MLP neurons of a small language model. Each row is named by its layer, matrix (gate and up: input weights; down: output weights) and neuron, and shows model dimensions 0-169. Each number is 128 + 24 x the weight over its row's rms, rounded and kept within 0 to 255. Numbers have three digits each. A neuron's up and down rows have the sign that makes its largest values positive.
A block is one neuron, or neurons of one layer that tend to fire together. Before each block is what it responds to, as a language model described it from the Wikipedia text at the highest values.

Description: Reporting and attribution verbs
L3.gate4:123113155122147135138134098142104112137145112145158177129138157097130152158125122081136169123101152117107149160108085123139140157149128086118125153138136111167096118138124175129181078097110132152138098118105150111094082100099138124140121122083169103144111125125142159093139083139146131168159087123131149080158147140160111133109146135095108123123129122167126135109109153171154094111091104116114149152157122150124138149125066104095067104139099133101131131114146169084139135153141141144095125142121142077137091083
L3.up4:124110154142110120126144125144102168175158138122135158144119179076109154143096119119156156137135115136148098125124155118124143090168132150137167148136154115099117128140176136129176096160124132144188135116103115085081118149089129160151128149121146078119125165129159154137174117125148130132129129117131110127151136177093130083125114105121116118077128135150099121122125163142121097090096160126121097157094165123096140141129164126154163124130110120148143131148146163118102145089150134133108139111070083119126110120
L3.down4:147092117127137105124081097137116144105160139125101133153127109146142122133135143123146144122128132104121146149133107175134127115133149132136159119109110144184119109119168115137128101154106128097083125133154104105122144164118118135100174105132106133131142120111149174145127165091140166135122129170105133046139098123117207164116135137113165111156144119162129149111109151102100119106168086106118113085091148103164141171147085092119104160138126120107130113128152103135176155105151129085132174119112090104111126142
L3.gate120:157144154141146078114126114132157130144122104126117159136105146123106127110125117120132136131159164135095144130094145102157171135123102119097129136148157146153130130141152158148187102150095173122091125149090155127110129106135163160130101112127132106139161160085160132116100137154157137160089099094114136099105129167113121133149101120124130110139127146133116145050129134132111161073132155161122103162165125162108111130149084090115130152124119134101137141127175158090149163109146135117101141090122099116128089110
L3.up120:142156095151108083150113155194115140144118085160146148122123097110116101176125106147129105148139108122167118131117170127124134094161126140117138133119139140085112133157134141133147131142122144105116121145096167145113109132165104142117081143127090132114076126123110129159155096112167107085135153107132100103115122164147138122138100120148128100090103144126155127127137124131089106152112151116154122119134100080088093098134153139134160119123099168105153142147120128115140113103138131106139179113158138165141122185
L3.down120:155143120164144148155131150139153162158161125144066076142096147100152126122122143128136123130121127105122101178121139173139082159158151087102110150122117137155114096121103138153108118153115137100129109123162137106061147131132114141146124124173145098121160120097142181138081134111098136167106112132155127102079130090107151143111114136155159128127142139172089133111118155098125185121130149126161123145114169124155128148181110128127109110116109133097160084143148124117140135089155114132185153163133082137131066139
L3.gate206:120142144117145066135123115128101124131156157167130161175143107135082133125088155155135154138156134134153127135114141094120094127125095140140159141151124071152118121142143152133134084101137105151101082160128107111103120124141109161152111122091108094157103165110144149091162117115134104130140143101112140138092141154099164119133127108144155088130130127139146148100106124139180147121137135095139117151131112178165093142131067161158120122135085151149158090141147111090107106145146122158174173115130136097109080095
L3.up206:102117125145118139141087159142122174152145077174153102121111168125128124106126137128144159127109129138144121127129165138106113151106066148157133108098096116136154117153146091135155120087133116126101135158133124105126107119111132089153103096138125116120131104133093138094094134170150084162110091161117155139094104119127166132112097125107099151148092156171136132097166145125124159124137131160145142131130129136098143146104111131094102081139100113138129119128100130151136093119125117092130121126114091111173130144
L3.down206:119171109096141091127184126118149167149137117129122103119144148162147117092109142109154138120123104137094104139064057091124133147111130187119132102145176130135155149113186134191135109133110143159103105103135154148094111146127140134136100131121110104084160128111128097075135157140108098105118102137121168157067151129109142185173116113123160115114154176099103121095078143147123144124149120124123110146147128131138084119111196106159123168107141152095136111114149131170086115122112131146144121120167139086144106131
L3.gate1594:121117126133114091081122161108175149117118105140124126145104120118139171109141127141134113128112083117131162127137084160105105154144120160154090141146124108064127106119157109171144143117111122120092146167061124098083136164113169118129105127102120089113111092098120080151173114109152145100090113116137130137147117103111140133107101193117136107100116120142117158086130136144118132100126110111155124135122143126098128090155112093144090100123105128138120105123118133088141090098110110144153156124135105125098117133
L3.up1594:123113136160101090127105098148141141122123102164129146112093094096123158142173121176145103121132087145097111141149141132145082156166112116115128071121173147113109112106170146138177087191114114162160117113058127130082095146102124111120089096106122131138126116118143087108187157116143137143143099104116142130111125119157101097100124155137132090136124130132112149129128151129128129104128130136120146136137098103143110142139116111156095120125122111152124119103162120126091142148139168130132122099150117119156107112
L3.down1594:125130134140126113125140134124180168155158143100152093163120153144124132124122140104138181141118147103136134151135129118111115149135172120141163128135076117111095088134111158160172104078174164123130120106164136107106161136096104176125142151136110144105135139150129170127138129107120090108131105168145172087144147124132178131159155139130132130149121152131118140113136163134110155140132097061128114116121186139136135086108137112093116108130121174121143143117096131098126142139116133084118162123154135133133121144

Description: Before a listed set
L6.gate1084:151161150117125145142124157106089169145154118142086123137117147139134129128125156136158093136134168163161175121146140116138146124135114143103165165113125130112150106122106163137168129122096134132155161095177130152134129124086125128111119122145135140072093151125120137089117117108140143125105104174157130166127102138124145146165163166121165139097118130138102148157103143162140101098118088084100156144075124137138145143103148117157113138153129148145158120112149128111112135148149115180132096149120150136119099118
L6.up1084:150132133116125088126104098145108154155180143124155166149141147116116110120111150123115114074153157118149109088145121180112142125081114106091147160091130141121119141122093146120139114148170172134135141151159149121130105133146147124141134099107116102105144127148106130138153183158146156130144135141128133129144186144128117119151127131147110159143102129100117149133128130139148086152126148173073133180114099098109107156104161141139131161141138162101117097130138149146099174122120108108138145120103102158131129122
L6.down1084:150105105104144114133131152141131156122138097134106126132112122157116151105110107182125128169149155122101153124120131131116140074131132135141133094159169105121116098146154084132099135124167121129118138114125107119096132143166150105142132144125131126111126137083135116104129131115164146139119154129154137148094125138114124124183139149111125116144117110121157118150140128106128101107119138130099151135157128072140112076143090123077139106163122127148110168164179160079115155158155148193103103105116103106125169137

Description: Predicate after named subject
L4.gate971:099139117167105126167099106119119133122105112147090166120161139109141119157120132105144154132087118113152117127157148116111159130123103156079171146144139136102126125112123133104120125127126152120138155101082112085152092131080172126154083129156150099112156138122142148110118132120131144162114119134155172144154192143085118152119182106130131117141137097130131115117125127161133096099157137150164152135103119156109095117141119142112126130115095144112150126157137106130184162098119108128159117134138084153096082104
L4.up971:141179139136137092149062168138129129122114122106168128080091126160160139128136107112113164110169098142145132105157087139124137135123137155105097119148122107112091135137143146170170132140121097123103143132140174141097157117142084065108152120096113115163081137119154129162120134103088136145101070110123128088144107123095134174124107109115125118132100143149141080168110162103184139148115177107131142097143102129110170135137126092120112157128093089128170088113137132124102113109061091103125110137106122091156148143
L4.down971:092122139138102116138167084094128143119107120176087166133123121114135086130110171149117138099104117096111127140089110123136129125126119097109115136137110171142173136141137152112107137139161123152148136113093062108139088136112142160182082126119188136116156125171115141127138121137162137131148134096128136157141143130113134109127176144128110113151162116112154100145169114153108126118155074172142122127108105128183081147148166132132128122088130162103134144096141096129171135117182103160097141139138107108131087087
L4.gate1756:168117137108148116154113153133111172110157120048077133125090104138116135097122156128132166153100179129101156106129143150123135115154138122077166149117115175124095124107075107172126112132090104132117113084137107118106139148149142091144106078110138108125138159117171142121149142140159130115133118129155143134112100119139121113108152142144083093127122156154109128108126125136100166129129158176117113147145120163105157117111104154114091090131107148121158104123144080096130162096120156116140076114135107150139077136
L4.up1756:106080108171116123143146151148120182142160111153151108139164122167161079099142146088137138075126134074124114119140158117085125146120082133101051168117107102134157118093117102105161130093143111141131133142122100105158106109116153098101145176086109104130102111134159123085179116108095128141162104142171116152152104152104177110111135108138117122149101118117100133088151131160162119122153084132130118152106112115120168110131124150132135100082144160141157083179123136152126159127161143144108131111118179169110106130
L4.down1756:164119143124155092117105130132143137088137127118077151141137082144144103098114157133125132110154138123121082139092142127156127122162164095137150102085096133150118100135106153148157155135120134144129135063157124144160131165164137139165156114135148165144152127155138158124124123154135110119091124132111137132140168110168111155144121155118123115075101133146116145131128125111173126133097129180119105128153172136128117159124156077096085138122134141110150084158163095095080147095136122125162069105135138102142126102
L4.gate1859:088109130141092122114131113097128116139136126121111170147141089154123131158126134135121110111158150112116123087152147148108103147133125149112205103118149069141091123114066132090151132109090124140179146150131133173171125134143157144115154136109132090118112113121167103112112125147108134151136160169171123185106164121137125112139117116125131112147116119173142115138115114115136090085115148159111135195083137136149121179090133114150105150160105133131155130118130122169135119166118137147147088094082103144152112154
L4.up1859:150099109171165109147082150124119135093148125125105154145090128129130097087140147086105098079155135085127138123158151142115131130114084106099141155134162139138058133138129093116117110156119151101121135122139123147158125130126107133132180109090106107134162131090167090100135135155126183151175165147153136141137139121080127117128140137145143135098130126135114087092161140145099082098141155105122134105058110137127123113155136100125112127114114125151105137116169099153116153111097109164122150132124103192102096127
L4.down1859:098121154135100106108171111083134139113139133155111126145134095115126122114123143151169153122126136159113122131138145177145106136120080117155138137120165125129095087114131117105141118145137118115126138084119125133116114119133146095166125110143151099124084175146103133125114157186143122081145176133123150120139149130153108088123148131088120112108144118086097139116103118098134105118147151145094109130116127101123116172138095167120136166135112098140128112144115110099129117164174177111135089105102110111101148122
L4.gate1896:128132148146103115118126130121124122160129131108085114137129105138152160117116141108150105111131146150115133128123114110108097108128086061136150107121131138104121096141070127118088135096123110147100142111119105090117187150128150123127078140116118139150157121135158112119113091117136150124113090138152134125126092120151179114161115171163095133080149163106094153120130105113144115146102159089155066070100162086123096125159169180148131130139141177118116101153107086120107138114111128166109112117156070111118105172
L4.up1896:079126126114095086123107128122131157134104150096120094107109158108130123146110093104118178151183099128136165144131128143159182146121118120131153135107182166107144085120110158121127136119109113150153112131096114116108118184153107122082153116147140120115111103161151131094105135142131151143129137178151145140140103116150149119154138153118144116141150142105143159134117116130140126120159082136127155135120096172109170134124125103141115136133147077125141125081154116118059113154148149131141093107105142152101138103
L4.down1896:146094125163166150186182125135146181126092138135103134133131107140123133081080132130120143117140145136142131177085158140121111132137124156102143110122118152145124141141110108124127138158078123116133076156122130125103124136111124145145111111186111116130106156154091176105136138155145141096123147112152165114126154112115118134163111140135127100108099152121148127101172135092093103145119133142119137109130129165079106133115119139099173108103140107100120103147136155083109140128155122106114107139132116168123098122

Description: Clause-start after missing punctuation
L6.gate1956:153121097153117129117105122148137127142120138080133140118093160153161098113139157105130158137103106160137169116140103148120150159122125153107090110125144131141124134083147130142108109101076107150122203129125114150106183163133108095138128137138114115128096113118118111154155093095105111133136094160111116097190087115082105174115110106119154154121146099171137202109091153140154102124142116114156091094128106121119111141153127123128150149132154101149155127117123132121114170158112100154166122122179130122142094113
L6.up1956:123153097130147123155112114144098100131069148131122089148093124100133131133121106144142150117150113137115129139137129102125181096085117099128098093174122159129074197158107117162144122135142126146095115130139154185121122124069120105168102171150151125138123118081149138126175120136146150168142143156113136120109098132080143138090106155106107123103114103134141170126086166111124155108119110092129118127118113116144152127121127112152125195125186136149113137124107120150140130064094104170162107166161146148103170114
L6.down1956:129100161090111144084186126151189115121126108116066128126104120088124163105146117114135145163078136105122145129097109119117125094099126146117150126061119136171203073123156130125095136131167189141122145150086115166106097127142096148110142107143112125113136147153122117130166095136163122122142135175128104104103145135115119129151144155140133091126141128169132139093152075137065140141128121163166104155126117150129117154131086122104144116120141100148076093137156114132135115165170170192154140137131095136127114114

Description: Main verb after a subject
L3.gate59:146140125151124123144090135148107124178092143131116111102124111072155153089108092100139121126085093106183129126096106149130131178150128120106123147120134114134119117109114142120130151118119090095150122130082051138074090098169136136095142133152161134112147174141167124082123079130122135161097159130147157088152129107120125113128101109113118108136097147150064105100162133125105103147163129161158105120148104150104149165122109144139129112202115137112126110115131124116147125132098139082132122134139111160072117142
L3.up59:120109125124088144108109123132108153160107128075121119050120145120110108108145093129154169154156132129125120114130108121136105163131147178133130149154095150130100076169123150173180130130126157148163130125151155136132132125162133108153120143156144121090120131178118136097156127128108133134130109107147170131116135143099105118084073104135141098130110148158091126095135101120136129110135115138138113120081145130118164141133145122143119212150134097125108137110130122127117123091112129074115115132136156168138127142
L3.down59:138145088111154082124123121098159142126129137147119103133121095173162091139115142139144112116128102109154134151134126103144137082135178133146129147151101130158094105142133151093133165106124135108141129128127104133101096155128126151127129134160121121126147177135170131130114106176139146147113103128155158082159129160121157118162164120153087122115099145120108147139168097090134152161112112178133182098118104138119162131129121123094169120140140140189128111116118114150087149134117126127138115086113116110127128091
L3.gate992:117102120141125105174150145113184133162134102095076124128165171132146120124107116140182132160121121140146076107129124107084132125119119111129116162121108075180111116138129117149152127149152146140086126155095102083138120091124157141124103109154113124170159139118126119086146126155120147088088155107127129123119159120120096070107123132135135119149172146151125151137160089174112148114123148115094142129128131084118172134140102143132116056138103119154130123117100122116134112126106118138143148143129109126123147139
L3.up992:164094116158116130115100110117168156119133119162086089114138105104119107116092139125121113171115174151112061101113124110136135127115077165124162152154140125137096128120127162124118144119115178139129116141178113136136106120137129124153107116127143163180108128172136113124128155099147107124129142117131144129127108094132117104080113142132132110155163155148129168111147153166123146097114129112116125118135141139134117138068152132134151111167125095132140125121154207122125113128111066185107138113098116090142138096
L3.down992:123108156125130135141140131111075166142108135144181164168084105122139160131156147123142106100131139126119178168152094147147103109130145122155133152132157162108104136166144152115147131093159069135134119144120144178148131135052156157117153169111120128096159082126108132110106087135144117122167137150141127104145113175148128191136109111106111116136073120103118124116128111119103132119115073135161140124118087120156125126168128122132099158064166143116126150149126105142102161122139124096114141141142150142107140139
L3.gate1944:156119099101143113145117160145120114126128181106115089109125106102159160118091139103181151102108073127135144164097127106116151135111123102142174165146164116144085100109095080114129132118187116075115128144180161135164088126114139134129123125177185106131131125143146111119131144117120162115136151106142130148122142117118155119106120151162120156152120130131091170153132108170110112114118144196138135126103166116116118149132078136123139114148168109106109115158133131104122122147146131107119134142138107132122145113
L3.up1944:126128149094159111142144170131136117097141157102141099109121078086148155109117130085160144114093110101127133167097118116132146126094143113139181155134127093137092103133131097140172142127182119087110156132151139102171065105094126147113110109190158106128132140108164140101129122108119158123109109133147176131109127123098171130130113143165145143144114117131102143149152104171120112112127143172138148140141133115107125133140102123108118120176163116102095108164157138108147111160147112127138121140146108113120127130
L3.down1944:114127121143112173097149099092145142160131115146144138142143134162094107164160124136124103135161167116128131072170120120139133154131143128091099106110131171141152160139123146121138121129063127162128116174114086137099151098166123104170116128095085166137088113125110132156134113113137102115136133147118118149143133113153109155132117135131150120102120129112139098143135178108153116149145149065131139111119141118122129120126135122125150138115105126122189121114097113156121156079094145145114125138147142119149141151
L3.gate1964:119097141121120122100097156077103101132113179121120159076114166131129116117140127089168133115133106109103148116135118111130117172136116087136127165084115155141139120129151145148158133167155164088147175096084102117163124149169125171112110167111136126109101156127181083118114098142142155136165122139123109137163138134098126093149134140094128107116121107124093156093135088106126112100140152151131075141169148141180156112152142129140164137120122134164188119122134132138148130139123116146144111132129131139126083124
L3.up1964:079139120128127098088132156131117160161160138123127111157084112117100152159093160116165129114122132139143074136154095145084141137147161141123111188179102148135101100156101125117061135101187136142101173086089148148155108168154180103129155144121122097111127116139117137140132129167121128123120158116122143128144115171177153152140131110122102177129157099136167130125103141118148141129134058113126122124130117111136116126134119153137146122133115085099177131156111147112125142121117094164170139126149123172122135136
L3.down1964:090141117131116118123133144084124153103185148151086178133154103172153133068140137164128154116187086123104153169147124139131109150114146135126177100098112104138135115117132132132176162150122159160163157115125159155144136103144104123123154125141090151161164127154096124175094140167118146154152100145140118161151138140127133087141105129121090114155109141152096182117130140132107085141114135172086096116139121130158082122151115114158116149159132158142124137103143115133146114087129104150141132140145134117139095122

Description: Speech and attribution verbs
L4.gate1001:084199147135147116125131133148113113146147101169172118139126121114102115127177133119123135139174139122092134191142125127175145162107144121150172143096115122118175153121163139162118136136127161130090098145138132170119118140111140168136069101098098130165136187104123119130150161119168127104087145133111134112121095099097149144146078107144093151074129100177085107139157145117159128129157115118143073104111134128134109153139144124126088135129123152102099127125125096112111158152147156147167157159126096112128069119
L4.up1001:087090186155191066063139151150076116115112172121117159157141142151140123129096140107112098112093114114130134130090130139095137156119139102128148137128124096103109156130172109100082101138132146134107120118120131134090122138116110124119145108119113111139143158106111103139129154107114121080097103116132112127140108084122137119136133125152115147123170122150104134134103142125186156135155127116170100129132087145112133154148136154150103156098123157093151158133113124129139103113113129104123143110113086129092117124
L4.down1001:157134124118109140194136103120166115111159141157116097111113092124116144094155152142108119152167111155149124132185128129164115120110114164154123079095139130193138122165105108167152135133144087119120143129143150134173106126142145123125090109135100143130126140126118151133128142129117155139108119116116110148114109166122098137131131126150142137169124157170203114172145121133107099138118140182116171116119144152156104090144136174110128130121134127157119094138148140123138152134191135180134100103136179110176153120
L4.gate1020:090168126150160126100141083137120155174147133130145156146149080167086085153087156133170177116117109088154124117142142108133146190131133125125128106141135128123162164068132127115114097148115116111094112161135117175147132182116129147112154150138101116123110133126126155096132181136139130097088122157134111115110120128110130148148099128153138107135156131135122188129128101125128135111164114118124135133106179101140114107158149084124069143151158145078128120155100104126124125148131140108154152154102114152153132084
L4.up1020:114116152146159115133140135074144102145125195116170143153098162139124133124081138108126131125127081145158134129158118151149154119118124126121100151114121139129140118184098112103154146155162126145116087162148160181182087136059143120153119135129129110138118090132133126173184131157098084112088139117120101121150135112142115098132068099148113134162159117129135117138129129148095139126104143094135089121136152140110134135138100148115120108112160145137104145101127132119086087114131092140125161125136095124107133094
L4.down1020:166110116083075138162115125127101096119161113140124166100118100087149150140186124160109109167151144104123148134110136105091079113116134123121099123157091125133140099114097148129143113140062128120130118139164126084139138119152131094125136112160133154084102130139113133174103118108096151168123141141117121101163089139155104163127177120090111116114123130137150113172121113132149130146129087128138143147129140142155111128113098117107119122107071072138093112117131110158132130160077095114062118096149154131151081119
L4.gate1148:174131124111156118102119116120112101107088088116094127105127160112154139094095141158154112114115172150109100161112154133129138161155117107099135127101135122128131099139120132109163114126144153124099170160143104112105136142137122124124093135127159117146151147116132133109116151158165107172096107097132113153104156134089141149116151148136177147147148132133107138129134138150106161120144129137157112160112133122099096135115106159166114130149132175131124124151101169046124152091145092150138151126133110140095073094
L4.up1148:140127116127106152118117107109126138137093153123145107143107138109136166101116093136110106153112146099137123114119102132099124157129137136100148155171161151127141138140107111142140159159116106112108096130140127125123135113109148143113129120129133137092118135104154099145150118120158110123132129099106178098087123147134138103150124104170105144153123154098110122117137124103058125136133093177145137128129156114089132104123113122138112147147124097161097105109124134151108133140150156113109157109117090111132137136
L4.down1148:098109123154136114115143145108146124110138125112107124158134135112166132135112117129166143127136120114122137143119100152136144121099103077115140113078126109151160135107103138124126070132123102151111116104163111166092133108160111138157112142128075140145132115108089110091168142157129122127127120104166064105122086149108172135136126165104139124134117112134108151151131159142130130133125148128169137139151111118136114148157132117138136130141107171110147121099107104134119131120099104132131151169152140163125100105
L4.gate1936:135164158140171104151064117142087113152101101104140137153122125110124107154152132120127169148096118128086130096108096093122129139118150115137103081121106084126140155083127113102127131175094134139151100093122198124131142133082140133136132140091155087162144156104142113157152145154107146073126119162066096134121079115151151149159109101139127138156161132147140164129098110150130087087138157143137128109120125124164144147162110129119158131102114095183093160120135118152106127161135089138154139113078107137142124159
L4.up1936:087108120127130092088152139098159111124170103153154130118128080121141111141140158098112146121098134140134147132125169114130130150098126135102132120122167098122119129132111142130156144138106116107126084130123195149131133092105144106132133178087131095169157155088111126164145139135114082084131138115112103098134069116115171141133125110150112193108120082156181157118130162142140121124148104135106090149108147139135147141147130141170107121153147099089122147125184090125135127109119134137141137164106150117114137153
L4.down1936:144169150119154140161100108120084147134127180103123131137120153128072107134118096154138144141153125103141111119153058101111086107159118132137119135139146167168134113123149127126105114132146158138148146116125101097130144181106105140143151102148131172104102133152140121110117104114160180142100110139129130147144113125127082118122137161097115089144140162146103124148123082136121129123115152139136188105122129144145105113118104139132177144097091111124129133101109158123133091149155111141131074090137098169109117145